config = dict(
    hidden_size=256,
    num_attention_heads=4,
    num_key_value_heads=4,
    intermediate_size=704,
    attn_scale=0.0884,
    tie_word_embeddings=False,
    init_std_up=0.0235,
    weight_decay=0.095,
    schedule='cos',
    batch_tokens=131072,
    dataset='wikipedia_en',
)
MLP neurons of a small language model. Each row is named by its layer, matrix (gate and up: input weights) and neuron, and shows model dimensions 64-255. Each number is 500 + 50 x the weight over its row's rms, rounded and kept within 0 to 999. Numbers have three digits each. A neuron's up and down rows have the sign that makes its largest values positive.
Before each neuron's rows, "fires after" lists the tokens most often just before its 100 highest values on Wikipedia text that the model never trained on. A number after a token or word is its count.

fires after: "2" 49, "1" 31
L4.gate609:543569437429573453426545556514525513416434504510469582514521580480552488509484468418511488436493568526574525462458543470551491545491436520495686532474551543533490429455495461508445552480458503506432542410593498510544577557468533495506535599447502530478523522511495480492549335526479481540374496471463448458471449501507536512536479506514555435522489612481582471577568582494522507433511519477519429448521441422531491457372537533528468450578580575426529501473591547383503521514548559544532486569510559480440506508572454502566572440476443459479453497509453596474433420465509472571
L4.up609:602556497425492409486584514619399476480483336537485502460546497435541530522519453483500601478472579524449446450544410483519499546499422591478577446502552545404500512514506451588458536451471436428471524441469481513461490616472474527500492593496487541525448518540530416486461455420449423537481534467494474394453603543516439505464524529463552488521490534576614481587569515495509529468424554488448465455462487488501588555546527541465434452627580565471507533495427531452529473489491570397513554515510493505466570467474446465550500395440452464682489495517564522518531490544601540562

fires after: "| " 35, "2" 13, "\n" 10, "12" 6, "1" 6, " " 5
L8.gate464:498468486486377458523491579501522533518452458413521521483517566432476479467553530475408466480551474439527468469570502486447487488519502528489506406524520519548541448519454518504533543494514424572453551470513344529584508454500454483574523442478449481538486486545537548507418488531517492533466629410508523567470500556483507518498444465600599520494593489505554550535422470524564519460511479536549514487504422548481579569477506532584550460546543449420498564438532454424538608466559519451435492440551477502486540474502505554418501490454513472378504580454513393502515503455563576527
L8.up464:468504518552435599523533532492462527540446502485477549628483445530502464448509463420575461421518512552479484438601394511495514539561467567507488532520479515607512421500511477528472417471429506463441557524416423530605445438496475476559535482462471485384469478496550455410553586572498504449486559375562480470525499417525592523516474547350527577500495496486448605465514443534524503448557517519526519563512503545465514521510509458529606517570462483484474533507536494462449536538453508447525415484512526503524524376454586587552496449478470471466466534542474455477499480493612415546

fires after: "." 60, "-" 12, " (" 6, "'" 4, " | " 4
L5.gate112:510443428508520528351538534449570475488476452500503526556516526509418476614511454573433525502471517488444554478486484497560512596513461522423508478600623437495500530513509378489544508552492449424570579534626555551556506474551551553548554516519515475392446459491537423490534524486500434465532565490601523481460532436424591514510550481502464455483507552576521636539523478537480541478526472479437510525550503497444374518481501550495504569558551546535443540477451587504546495400542550470411510512521520481483464524492500559596535434495453511494420535461508467497479468492550566473
L5.up112:570509516561555490583422468510495498435435464577459452414462504464514564471458541457447691471567447509466518546545510475483557468438431415531461559428493589470476584526570495474545449412538570404500468432539490550533509550513532517479557386534521502496541490547477503444473473470529515525426462553416488462543537502541516446451445469518440558491544603513486542549471507553514530411396589543479526500424488514548555492574499524511533451533465533455409484527552526499498477511521547452475563401493572440517562464483489452533480521491481499517479504552549447509523447565471484380

fires after: " |" 57, " |  |" 9, "\" |" 6
L3.gate544:422516526479488459387469511585540450523483542535485477466537461443431503470539462501408511461459497550499410532555492469401564468591510496439420611491521475552363411476508545472572466457556449489399477468523508493593524397522522479513567458478461449501544529474559501498576517583514470436492571560487424573571585582534500572482320478545449506533530513519540539539484570514483548376486513486491499503470497483572580561480452510539478551517447507545454489459506517411523454605531490506609487451580499473507593488529521531460471494507456562468445544495466452508575551535496518471
L3.up544:477534541559437400543511475420517533559497543528481524478543520436575496466461402473469516523589412575605549525521540435346495511615498467538526498521508551557550503438504402418539463470528459441534560468538547441507507541439461509540497419533537460542517535379469520594393461508558420433518512455541476503548496499579482556426448500519388504571497523435474573600473462505532490497554538531417569528485523471510584519470415546543580421470550450503465470473448513416513493556567462500502520483504515525478527503486480468487509426522462532442459478523521509480566604578537585546

fires after: " | " 22, "; " 13, "-" 13, "–" 10, " (" 7
L5.gate43:493488492509496375475406480396511475431508427440564527546472504522497493463475497545469460481464532406471529492514523471483433478495520534528473472514467468498501455549508457466497481475500460531521542553526580499518493501427521561511493425511485441472589432454448518538562499500602591544426491548413569453391582539504595574500457428494537495492520569526453428527514519494443547451477463443542515527526572528460591490509564578540541462442559421537438504460566558601542460521542475441474559450431499451435496554446521575517450594570499486428473504415521627494513562450464542468
L5.up43:523474485534444489565512542497446468494459587481506509499406526467508539573457625510448494470444522549546492494462477464540471492550503461537403430542543507503472489430526522500494353451506529542482449540550501458362593546394500522684471561525484489443484519542516513473498528446507467459501565492460445456449464548487476453442475444572435531402498472526470552442456500551477445485453566499585561436408510535488490480508527607530514403388487477442520426480533591522492516460391543489463559600488465631511557472529458520495466509401600520568460561493502494493534383411490474489

fires after: "\n\n" 31, "\n" 14, "." 9, "===" 4
L8.gate33:481473511498422438478389519435574428468490511434565441534545452454440453466407475509470510477456502518523449451529531542583580467493446371513509431486498508559492458497457568552532467543420542565495495536514499516485501586494493489545448566593482566568404457584440517507490485543518432426489519484500513549450614479429547607534439496488582426539512534483552527491393454634567408474480447542496465496515489494579465465525435632476517464579521480522506519434566583526525397454511501564498493594501509545434436511499476468463506574538473581471481560477504500571491544499506478554
L8.up33:562491567429588476431396472439572475526399534594570539478540572484502526498509525459490501523500560476480482433519391481618597395457525545457496511514552479506588558593527576441574578398534484480520495512461500515443564560517406583556513453574498486517366460520465468457516440478465565435493422505477482483447479503491462456502505570535476571526504474516472435495491514540573483476396450592515489436455508521335464436524512489479493427516461488426489453510600482603464439529498484480439493447556492512542473533551518477526500503579477555475535522500430655432483489549524441430

fires after: "." 48, "\n\n" 14, "\n" 8, ")." 4
L6.gate362:460535531557383476448413588557501518490449538515546590513566479517388531439495535510526498511492480476475522461586508522497562516487445439478446514553546598441534415527435512403548514472471516569508506590600513539509468546567479439448575452414543493554530485566436467479567474508503485317444483423527542494506492465490452522387567544455627539585561574501483544486570487543524474484447496517523520356482480460467440388539493488429541542471414552540540533410510439532592479505599455485509522374496508436529467567509549492457459467490466542507461521453501444490485512571502533466
L6.up362:509511458496540478485485437573453522526513445505594544513559510535449466445469488500485451479525400425620455510511446538552586550507459511457434506540517492522524523592493495498557408433465501550554522613497529482555599490487493503527488484438446520498543423578425516428516496538491432479588479446553537499481441536456497561553568480508501493539470529519521455570670505502468503535533488576485578502523567490463439393515516471452577553440471492528410563376585541522558467462427403522573543513517524535545528542428581477466580452464450595581667497415486449503492537461601491417

fires after: " S" 12, " N" 12, " M" 8, " H" 7, " K" 6, "; W" 5
L5.gate508:382445550484501516444411434525518483471524460349636494524532373444523573482572508449427524526456543521438523580476537465542495450560495486460525471489420463588426480527508665576434487548464531474499435531578542492497585414567514468500532506507505512566487540464558494439503441470490523450513572582505460518512439567475541611476505485435551588483544442635522484621499506543456513488485560508545510556491478390507471505469537476433478539425546493547522540458375452527613474506517485507475511510425491482476464629549543584513603526514539485382503512550403499481426592475563520501
L5.up508:493362485454516500512406423513487538483582467464529524472488557392493601522500514506508562537541439521553527401480461468646447473473575448491482451552497438472496468461470517599479436546621554562537472582434459496474591402529436511490527487469514484540518539449523431514482502549555458603459484498600468530533435520504588531523525548495522515462472487487538470481518526450487440503509601472478522596476552523486467475577498470490400458446447466495382538361472472565521511542567522563410556579501470449479481437529526417434596403497502537538617475436412508534498575455562502433

fires after: "–" 27, "2" 14, "023" 5, "021" 4
L5.gate620:564487500467465432453446447612474471467491496509558472494482456472475610531571565552434508506529564520471513484491511424409507524524567497547445429514452433523623524541488524463463483491495517548549498483523617530384469457509472567568534596497510512463467532483498523492433535468605523604504477504532504538492522621470551541514477472503531484581511520499568438493536526535486594455492554538534566447458507505546545447413462498511555480425507462483571460488416540558541371461436512486571449541515569539523467480423437543460519520526451543446644533440469560505426445533481506511
L5.up620:531503411463489418506403469531482557438560546446504419552473521431559464587522520497520508507500507474477614482537538476483439515479544475571509477478408391527525567489463455475508523501464601577585475418504578517483432465521522514503493548497594532386553440496466555517498504436481543566563408552527453517470604504456497499495481530591436493538515466474487464467489458452490495479567587459566498473505554515561522503548441493513568490471530564517463539480587558538521508427366545524522484497491559577475469465392387501592493391555475533480652497447527422493498497466435504488

fires after: "1" 60, "2" 14, "8" 5, "5" 4
L3.gate57:566402500498487549573487554480479471464452455550521446507545539498571457630461563423472518409525545568452569500441484515405522430554476536479481595447484553549512508438417457466546453550539467489472476469504575498532456498398496456560471534506612410552492494479564530552428490486479441507484453577432513525521462483517454542469617525514501504527473593559588384479502492459422475589493426500518507482521465461648509480449498585465478501466607553543509638485558500445534462520521561502531570441466634558523531539625419473498447516491521560464552479498532510536486503523540428472
L3.up57:621499380514520440539518467457458432463520583562451523526485403523569518468533479579481511503499530497433492453525485517490419560535472476556597496548486539495557536463488408492452564582434495513449531537478488481540489488492530579506484489460380449495580593460515509543456495513403556416598509468454443485439473542465532487555484431492448465550591537526436513499599520488497446419493548488505543482451561503510500559558437492426485509574506572548502508525452448423509589428502429435532518542422490491476557508404484553525506474500588462609451522566457500510393486489578507556

fires after: "\n" 34, "023" 12, "\n\n" 7, "L" 6, "|" 4
L4.gate566:478488548488509553464535539483477421591455474425435558523430477418543477457554513459481459491552477586513499488462465562392477497412519476488456588557574457550402445538434488434461450452466512503484419463483455493500470529463539422499501538531413472551470456516450453468625442554585511522439502422582429492502508495404509536394457537485455503499506574570535495514526557474520490607447481556531554531543590488532547566454519530533576460488411437430503577446527557473522450525548595513415471452580450471547531564462532544435561493551524554443592548482477513522530581557485504632
L4.up566:341545563442450529465488459572510506555409481543564501466549486416505471495498530512468515521588383448510477505550537502489474596556449426441532474498526502540581437492393498478415474559484551545460429421526467462527484414503505422574529551509490491562487516489486447429537390395494557520464483425474514525474545506475443516526506525452666502581517435478534508516521546515547517466512613530567471495536581448505570615395491514588466483477508511498474459519438537541511478585552579567521420410480514537496597513515533492415548466483490474539571483558482451497507566564476512555

fires after: "2" 61, "," 6, "1" 4, "." 4, "In" 4
L5.gate336:456522472551476535497550550521478448522548499514514596379588527490433480482573574480461476503524478491463426424523533469541485509620512359447427426495518425488509478534443532509491599377420479512485489554528481524469539556483459507521570530463500542564419513542531538541538491486423471569444555524557442485452517606450537543491422534512615540411517537494563450436451637512527501548566499532528534460539499501458532516388565547477482453462563531503481473380448501474471478502558537497339454462489497526491405546485531472571496480499527449458445497384546534518509596421418566445
L5.up336:486522515562416485499542476510525542424506496571617501428520447458457511585486484482520435484619433437541480484633523486541565515470534478472459512470522487551582510492546442447536594457513452582580531423448445497523573523464513510621490440495511515585484565538477512474621409444465458444563533476544485518516556545438452519531439533493490507477489491509485470537556532620590469549559499510498394353467406530478601498474533543465487436467467461424450453465512521536494409518560585542589437472507547570503550433495574457478430463546476496612463503485492601480535556476517491475

fires after: " M" 20, " G" 14, " S" 6, " N" 6, " C" 5
L5.gate36:347515523442551455535419484519517540384534554439581452464498417443477501611558517474439572530469536535507510579423534478560548513583471474418453513505435419429471512477429568445452500626541495535587440561518516512474473550500477444457585424531486568555493440427520454478514493401522466536484519530474544534578445449438539599593496491476498506462498448585423524494428501485477514439464555481643429573542534496436490472520516497466432462464459508584466427427456520508522495490495570531484488491412499455552559532561571549518512493472489546422585508486450520522435506558507664460
L5.up36:451435405577518518522509475522600539474526525440555696546476444517469514487547539569481459472469534483503538531543474501433521459518524449548459469599500488492547411482578524521399436543472459535569477518467488438514471567535518518512521522441530475511520490562520411576443497507477495451492512596648480452425515533536499464572496511560490536423523520597473525421414448499437530469469479557533491482467515443523492463581431548474480566461425492417575454457495434586514552545449492513473435469437464439497534549585489474514456469477435474482395471453481506491447534526451476440

fires after: "." 50, "\n" 9
L4.gate220:501561580530405499491536482459459549483535485598577419537474550386429437453557468509441459499537402449618565384593557500456522482521453473470560552530465529473499419569472492492496503415464513510481482497535544516500515420506458466486574508469532487643448461519515530572541424522527458445369573475543486506535457564557529552520409494526603501570486551485569522453538484545534492567469403499471493453450455465486534498427595555532445612483502454543518529431511510505536484497576561505525544443529529510479503506489514574401536491500478539494430523453479433501533584581504485442
L4.up220:454539512404439476455611478547510548459526504528520485556475537476423402439584446537465512493475417411565581411604472492397498513513498466442533579514492531433496410592506522485448538565517476466561549437523539530460547473583430533547518479468523463515456474528497501557512508518500470451471509485474462541467477575525466504560462542509556434444448567484566477493506520510542550517476489542503537522445500497416556389460593578456504604534505475493533516480442473532559555477521515562534552446511455583490490453558446587439521569437476472540430501436517372496650509621571456492

fires after: "2" 29, "1" 16, "\n\n" 15, "–" 6, "==" 5
L5.gate258:504522477521403441430447377477448429581530516536580466531537428480508491477578499426456520510557379595457434521493521511485529478504478489372518418531499519532476479465390419544447394482491499529452418460528564432599484467454452524505576422574440533433563524509535481503551538593552489587441598492432522552397451504438502506508514558521544457624508400540457468530459507529554549454468528501495504447413496438465575571484422551577526563534450500531518546420528484558570460513600505508553481383518575430476540473506498450465470421504470505509586536562514535508490479561496617515
L5.up258:568510474543603490573564632492485515402565522507461553525417501449423475464379458507519508527517555488497475509538517479487569497508459527627537566456483455466567535522539462481481526482389573530570551483466529501436512464488405523521429571492563485515419539376446489478506468532461581424554439555598440509473591501457494518556494446479494504410455584496537535395536561473484503640527456498539470409499560567575459499540494487406527428503504491545452508505488474569498469498518495478493517501426532580525494525442437565632519459569465458470353496505540471532550517428479390472

fires after: "1" 58, "2" 7, " in" 5
L3.gate291:470516480466514536501513428585418449423499524509566441517561531474500490602524480496456455381504482511466484502482469479556482497571496472503525489480439558592513498538387476474478521561528446578493478525555557406515485570483463471507519540548530529490446549466504492514446516462484550518529591520508415556458556580558456602445504536574609447592540469501577449518627536477505520482469453550586478440448432500505536484513602641434553519566572533573548534465515452577552465520593557453539526482500596487469457502544440562519486425454505507405487544524466456527502477486473451476
L3.up291:569562462527484521500491417444470508555442490519492484414406494504596477534522448524542577508493441467565507510394519544524464609538478434500540410563429479441493438499514462466457527512581579458557564636458424413506438467427482411501475463604457532446536468532505560559386503437457439560491429460498466567493527549524438528511471549495495490659486477494494474484486514449493447476531536500528531521548426513500518505465451495514568521479536520550624443463442464508524559457456498497550521484475562526522472491561505484490449462557527520517602475529468477486472464579514420419

fires after: "1" 45, "2" 12, "." 6, " determ" 4
L4.gate478:497568596496434565420505540483521406461501513465585437539494519565467471571482567480479453472489571495565471462431500501457498443512494584490525444474438474566463495467504467456459594545412507432463490463617445412523572444537573481494473552504557518575437496510548510524592512473488584490487596502563536432487511414507464538513519470449588474465478527540542438543507476615535529504480446541537454531493444449415478459418574562517405502501452451488555480474554443471492371513561519430446499383540491501456564496566548560487551560536513404481480513549573401518490503491516447548
L4.up478:529520420519581575550490513492520516501454550535478528546485392473444516429471527537560457494481423559535481368583514498545455488420364500388533505551517531519514459431528443528513560545472474452542530574532418438482536545497498497564469494535521533442397467420482398514479494499357448388473444504471424469429511416524428469467589422465489537449516593439563517520544520499509491541451532425376407506543530418443471420547527497472473488520493497554522510471457471533535451484601509559474550509476509473502455459481575508671500450595430518504364489534545390515613506508541535478

fires after: " |" 51, ":" 6, " Released:" 5
L3.gate563:465453506452489485368496417552414397443499515430506487517524474461466445414525446459453547500481515497475388568484484527527548468472448510407456457545519482577446328511568538518556516517452498478471508552441526501560463557442450569516486437462531590447468520466528530505561509460503476412554529520457568588509473533443482507561494467523529454453569589500538564563431532522493512419535526449372470430425502414475537424559504524528507396498391564483481527452472449498521437435515523585589411423531442509525504456599592533510508521526429512474445496514615559509542628489564490507
L3.up563:511472472539522493444393445529567519422468530534508475421493608594496485508479395507518549473481544524434459399532508421487445465471411466475496482533474459541544508488558561518521527570435490487511513494453501570434449536577457545428513466532560554434456545488533436523578509532497554394483488532596490539517546448562496512554539536516331496490422569537567474480465456563450608446480580471496441535498569509445478506470517569453536515471505463490414548515463413606573532529508528445478466451379449491412489476494453517481478457558491450513390456457582577508522472429508555549

fires after: " |" 32, " |  |" 11, ":" 6, ";" 4, " | S" 4
L3.gate473:524479493479526397525533378548375416559430491595546540556486408461533533471492494445479525492496480448450416573511513492458524485530518548428424502470524487491472502518492626568525529482536520523510359471444563451492459477529507467459553506484425486494525432513519515446580558501578397502489567576429520485477492573525525572518469511510403552546517450578549563498552533511486557407465607518528594550409536511510497525490424537442498549473467486578478519457527460424378447514450520541524420522444518564542529548517534530548513443468496550495518522562473504513533595470596503532
L3.up473:441498511552503439490489516490423554496471468498510418360551495531431471490497435579518480483555508500433466565537475504501555508415451488507494538449486522543430531498626564537577494511508517488509572569481560628535460450511536507467444428538471518466488485531516453474458474526575422455481447508451488501532608439608399529542543588534442515503475552500357536470450404576418540546451531493448440546422400540469425451457521471580497487475444414473452485494430542597487503511548513541546419448523440580514485606521458503488510488454506533579498534455476570491662480570483580419

fires after: "In" 18, " In" 13, "==" 9, "On" 7, "." 5, " On" 4
L3.gate157:468519526525508496557518528634500491468525534451521590554510522480405564445477471451476450475446457530451468486561490480534517441487337534489505380457608566494496501525477545546553567471430488472522499413622441519486541505569437532497506506494506505544478442539402426498500446520480474521540539475472436399502547545488542511444583419516535431349519559547534506607582528418480503495461524544446460480419494481404544505551573577504414502451498509432530566521579487499537510594641507454450577479469516520458509550536401512538509493473526545515392532439474593500502474521474522485
L3.up157:521494426537536443541510487551552554508550493460501637470528527555436486503419520509484446518542495503516488446603464477538409514487355471575530465463610536438494541497499462524490578496473494546434546489517403534446544536542361533529487502540570482570504476521400505466485455516421521502559442451491461484393515436513506449408550500525634483403463564476581486520543577449494477538486580503488447456496525520430566479633568567443404490452566519457542534523498528526450555522609473517451598567478505526520512534488342477507492504421436493551421510459509510518531524484480438524

fires after: ":" 16, "-" 15, "- G" 11, "\n" 10, " |" 6, "|" 5
L5.gate228:548525532605511502421466507499391450484413440468471420537528436484513560517555479472506517502444565513432502638394576442503556436442510543456457453478418570562505452547515520509464480465466544402517420565569578485518521475593579444448592490510540441504568503603537381523631519444525572422522523558471564576451442403440503502563456516499530546561513504523488485494433478514476469514450501544452575580501481404539517488536506555438533573385473443432561473472610467562539437512502468530437387422557425546507439556532499527459458539531494529501514529523464504494515492624534570568
L5.up228:547561476498470537563545529516434458548474491530540515505510496479510531515544464472582621478495568464590573494569468533449482566585537455478518459454436531541518470466609500433576475473519614443481586507500619579516425451510549486482545491458520454435523495485483457441567497473444522481537556469458462547479595480420584500516435469421363536527536632483514460376513476496454477481514532412484433518525482446523560469554502505516606493502488483449445479489428522549439406473536534590468402438502457548552434454466470498524465427520493496391420500497525479503521533563528572482

fires after: "1" 34, "6" 7, "8" 6, "57" 4, "13" 4, "2" 4
L5.gate631:554572502421449555475462458442538506547454470546452581482498534399483583484493489428484512465516432483422456495492471510453467517472525585519423532541517499614484465425507452621517568608566520555527551529373438521499505510486412514525480432457555406538493451435518553422441517411535332550426428549538414552455506434463539480470561487432538450513578570483541495517501512527552537523504468552491474531430583545386512500568524545581466511494460485542397557461451463539487483475575539492549522404476476541474467484544515456391396558516509485497487513492589465549553451462463491473
L5.up631:556563533512446518517496476466490528522409528454514507478531515490479531450586558461456391430477476457505518487560493520469501515497525574453443446501544578449519410450444442621603528496454561509543565465445525603550456614381464526552477588402565421488506563506592522470494468451394462551532529512377448477483552474410516516565557539424510540504543547469530548503561542578571495541520500558529532452441505543490493419521471541535494627493503504462485536467414530503493445533474439442632500491478482547520483505484573422487440458500458497483489503561559404534559468464516522468

fires after: "–" 52, " in" 8, "," 4
L6.gate407:527593500580496410482393506509512522495534494501571397524555466437487536626530507409488473518536414525475556539515535604352552467475460495544460461399493576516532593586476538479488520479414409486529559402584535504499533520576486493505533519594464351452546632501451528392426493430562511479449545508435534493481436498420441550491549478570481504484489532519559468527395470477514438557563509512575559460446519543473592625422532544538475451458534572495474518494476482576481456513467501492502508541517541531485561551509426479540404588484502598488574539493444543448553507523542486490
L6.up407:539516497390510476528449551633583529467521470496595429528458515430515466540525473463523493477421480527450576435517574568529575527447573436481505491511391426547495479568494567467497496444446476528558558461571417527505406469474524556497493481533499461488467605499446513582443549474541485564470588466527509675509538490536479520446477553468537395497552525492426528462485403501523348526532501425483465497522500480576608453577523514516534493565476537543550514548472467596582522462488510477512495535561594385517500510554489529564493577445457560481466515412561515504468529436459465438

fires after: " | " 33, " ISBN " 10, " (" 5, " ft " 4
L6.gate145:500474553475543386468542460568488476485566432469503478469540609498443425502506491464390493502494443464403498532452482492538591459535538485486430497455460475557402449437576452488513568535469485493486519580437508480485427462550511483468465498510561413456484496460566499440614367543549455529437478582408465475541548503493545473510504464553530468563475453546511582440466398481545546507441528472589515469493472559439544479478478536530552484448454419502540494521418569499550509427497406469547595523446458389497491488492526556374492521516454492548511564465398506568495481385463478453
L6.up145:622515486463487549514513483549538480556544482557467522539493471365535559483412496456584538514488510492500426483477424472511542490508449561467443453525552560410478469461486626502492473401526487412576436516567420503513443439446532600504458572430537502474468480453546537491567562501507472548609542455476402495461476518546527512522461450429422514515504519464447449553456496461419455480515523455474474468411606502466569366512457516425507490484509563478477536470610415585427494501485521429570594462506493558466544439502512523458448538426462465553517533532525447500568550368501520441

fires after: "| " 43, "\n" 16, "." 10
L4.gate530:511500549534452561423542504435477432493516518544503443538491577483414463500489491461460412430505576523435526487498521469451486373514474406461508500482479495561471374562480478481516495541466513547498466441515509502586399526508528545527565462493460545601545543562507495593519436556514482519506644408489518512485479453520520601503478504470633403581500521509484518483535471526492600466540377512522453415568461436514473484448593571507525514458484517534438542496488568500553469556628478468542487356511464416479491483612530566480466465490552456528501546554474513513547512541531478428
L4.up530:536474487475469542432559548535599495529476466537510458648413489506384479489441484509506559471445495448476454477516493489456437425547463412403522455595416467522429449582515480412427471540460550529525559456630472516644519506446458476484459453531466537503519546477560515549562444466451528506470476470521523466518463445571483529563439440510510429541523650474493545423517488490515593438529491427556452470521485593491460419412605498524551593476517495482455550420468526411567445508522462541505592405520473488463501481559573529413455474464502460493511561521531396484562545499454526513

fires after: "." 74
L5.gate371:546448426483311522473484513514536477448528401475505585489499510408447486512475489541465502524491567521475527452613499494451497416498480467432457415580580487472462498494556479515569620437461452400459491419544452541495448564580498576551426540442529490513504445425497445418492488502459452516412490462512474450455609518561444533474442440583517454398581555594396539487546530524482527564491492517436426511439515471512565470539538563488467584552496496533523519523471561472551496397467531532462509496534540516478516371492468458567470491410476454532429520439599451534556630459519552492
L5.up371:480523496499452545450522500551438551390503420499539526485533534399404484418626547480524526468504488497523386449513463513499535510434421408419523462572503554435596505539511442526503521499605496556529444527525466468457538607411488524626468452565445546440416529469471470527443434412423519481436423556453468555574492540489528347557497513531551519534534547490492486537559505490542489455438443475499490451481528517430527390371555466516533524458427475442524441465443530526464574517569484449489531551504534478479491418443560457554409526543434548535414479533416470463528532431520467510

fires after: " | " 22, "1" 7, "2" 6, "3" 6, "–" 6, "8" 5
L3.gate638:511521484469495532543484481479539518533516489481527464466501585443515492530582453492468469453538379613547543607668491520403481572406330561440489387523457555543536576488540454559477454523473465482508553458508534490529437515537403510549481501480463519480440459455507529510504576413431389480385464542451513489430489446515512520551571555567535534520566459537471447452538469511477543503502487521545479434490537527484506549523511512564510623527494470452497475524421503556457513496470548471571575455463582538464448470496385520495486523520467459487527470434495475536493497465463588378
L3.up638:609479457463505429458540448485535438530443510473554371502536511394447533479512481550408514537472428484445535526529549492330517539477578590544492456465527500487507418489545562461461377429533505486494443505461503554526401506516581500511508441582508524465527535438495527484509515506464545538477539495533491661471431409471491540475551569521489532513543473550518532442481455563553507518509418490543394514497448480509583590509568533570545529486456565527434503590393549560552529519496543576436565484481478572522503535506430503413524630378484486540525508455519403493489500477508466487

fires after: "," 46, "1" 32, "8" 6
L5.gate136:494536482496513427486504549602557501439508508472493520480510528501434443372579526418458568460528480504559559526420434494450459454502407463555442453428546510450523565462504549536553464571426523507534488531481534415626491536489487532507452510478476517456384429494483513507518452481468361588424514495512413434458419463437503521496498486601525487485540521468493552531454440526415513624527539473510491478484511533464415422490351510533506470460525510482509515456533572465526523538435510506505562391474493461472523446437506462483543513434456490543480526451545507557606467476515542459
L5.up136:537461525534554448526503508537598478469514538476507523532482531429479526517516515515420460520512502587515593405569486479440494426452633549511484466520557554475596476495452485578583501419520570457550526507486446516443604464529508425449499584553461550518419450396464540357527479607501555493542570520495484424450456527503456504526556492482441484513552494553416466490409479477496483528449502614555413531537513481481524573391513519560450443469487502440512460566557487595527518494504520494460554435470511616524509588462427498510513465428414503542433500470560402498458468459546510430

fires after: "==" 25, "\n\n" 19, "===" 6, " election" 5
L4.gate347:599524446544424487500510488548477511557471414610515540432524564448430544547506424505464371487496404645455453467507478513542491498521473578520487506503646503534489508514483325442498568572495495536534529487532498444548528529540435591565553495589457513440561510538451464378491514478498385532440534493491456532482512456498424532499555564514558447463499521503503420589534476438470519484472550473563503514478577513468493511616493482555526514520423557486421506513457492521587502512557452463495614456466557587490502497531497483458447474542462459510423532509504463523493537476501430495
L4.up347:448581465587615572492494494449474523550494498487507557493449539419563439563486424569549448500522471494376475517461545489521493497557523380468439474550505581521534516485491517484466494496501532594572439481466579498513462461490496489481412483518521541479514446500510476558480428482551353490505483486577514444475574385495517532536484517488559520498519500496533503426506478540443500567559406475604498521631421545552480473497520496488501518470608576601564479405461654519427443490496478482458408520506495497507576557490449515521549502552512494389521528386494547514444488479391450484

fires after: "1" 13, "88" 10, "11" 8, "14" 7, "13" 7, "2" 7
L5.gate546:588424540475464672431551386461432484552404499507489543495543548367427543459462479479382434491561490535520421399450474525425496536587492568490489511502471459494549571484491504492560533487478531462506410459404490391529506454519398520556515498517516494535486493423552575540563355485477476541468531456581448454499474436588514540455507504544473485510503561467507503509525463562532553531543425439504469565505493529505574514460473514534549559510489492473514455517507436531493383522591568544569534509529471478488444429581526515474465405405484456455479554488506474479576437460550490412
L5.up546:567475436526485598467533580539443511466530554483446568483500503390451505484497501427478431508532504549425442405447498540488409511473512442501545569481474482530500484459462531479509562490524477427435465564466443556601485475565480553528480532618596636572459501455490464541556456527439516425520461438579466407523525434508414482511502518526516505487492623451467543483445444459516513466566476385507429473500495550483546468488516522499502458583534472538510501424522455492508498478589565491442564451536521470496521497508544511496545411460527439540375498520543438524599446370551410489

fires after: "\n" 34, "\n\n" 15, "023" 6, "2" 6, "018" 5, "020" 4
L3.gate54:469481505447491575380508527558474472548436530405510498429556478402428545590514533429465467485522440476480411438529456521467516493566535530546442473434503512609465491525599566457534501563434521567447479503544553525482465555529491586510600514424546488534491486554564524487498493452565467535504510516443478480476535532510536499502422371547586467446522507465462575443417590486531475458510545479652550488476476513486524476396478402534521493452481554526549533449554521471488463576524484522444492519562466586469506459471439568435508508518431548410493541473508527504614539526532522527
L3.up54:467480448508510632423477555491513488515377561434485613492520501397539535591487547514464448502538511473526496472572445505556435463518458481561493420474549492564548442506559485478550529523400465508482522491506517476521479586520480531563530510523571489626449508509461542432432446454525497500496533452579456473461494491494497486482413406468573494512587501476485542490466535453532546526562509461672456463539589550535496528489421445481506453452547514500517534411543564438522529556415489460406502539561490507501435423464428515422521422504484465443508497474553595529582475521460557555

fires after: "\n" 38, "023" 14, " one of the" 4, " is the" 4
L4.gate593:548574521485469586386490484618580541534473540499530517511508578541454557575481557545533571523578444488507511461479510581509501531563533536485520489533508531576466490468516495524407500530519634571572478397475493451549518559508512436498479456514456550405516489471600463529584523490535532495490480532462507510433600542534504463580418435612386482547474515488585514448521398532496579374505657537621532523604488510507571495447449491538481523582429496504490508461495538495504495515487478557497555540518526510472502461470525550550460469521508558434590502475410354480589512562433503480
L4.up593:497469546444443494476554453560499504537482499483528511488442571516458607537487495525451390502435434524472532456495482525467413508477488523536450437500585489564488457484478481533538421565611502480436459446467435499633495558401530493505507450447471448458522380452572507434573532432556517611435535466427522573496469545474545532529486443507504479549485461539571540486528536588565509458652534572526485519587486526564543516428550511546498510517525573484604492440462540514515465603497484490571435438511507557480618504487482501466500525551498467504578493430538527495561460473469486553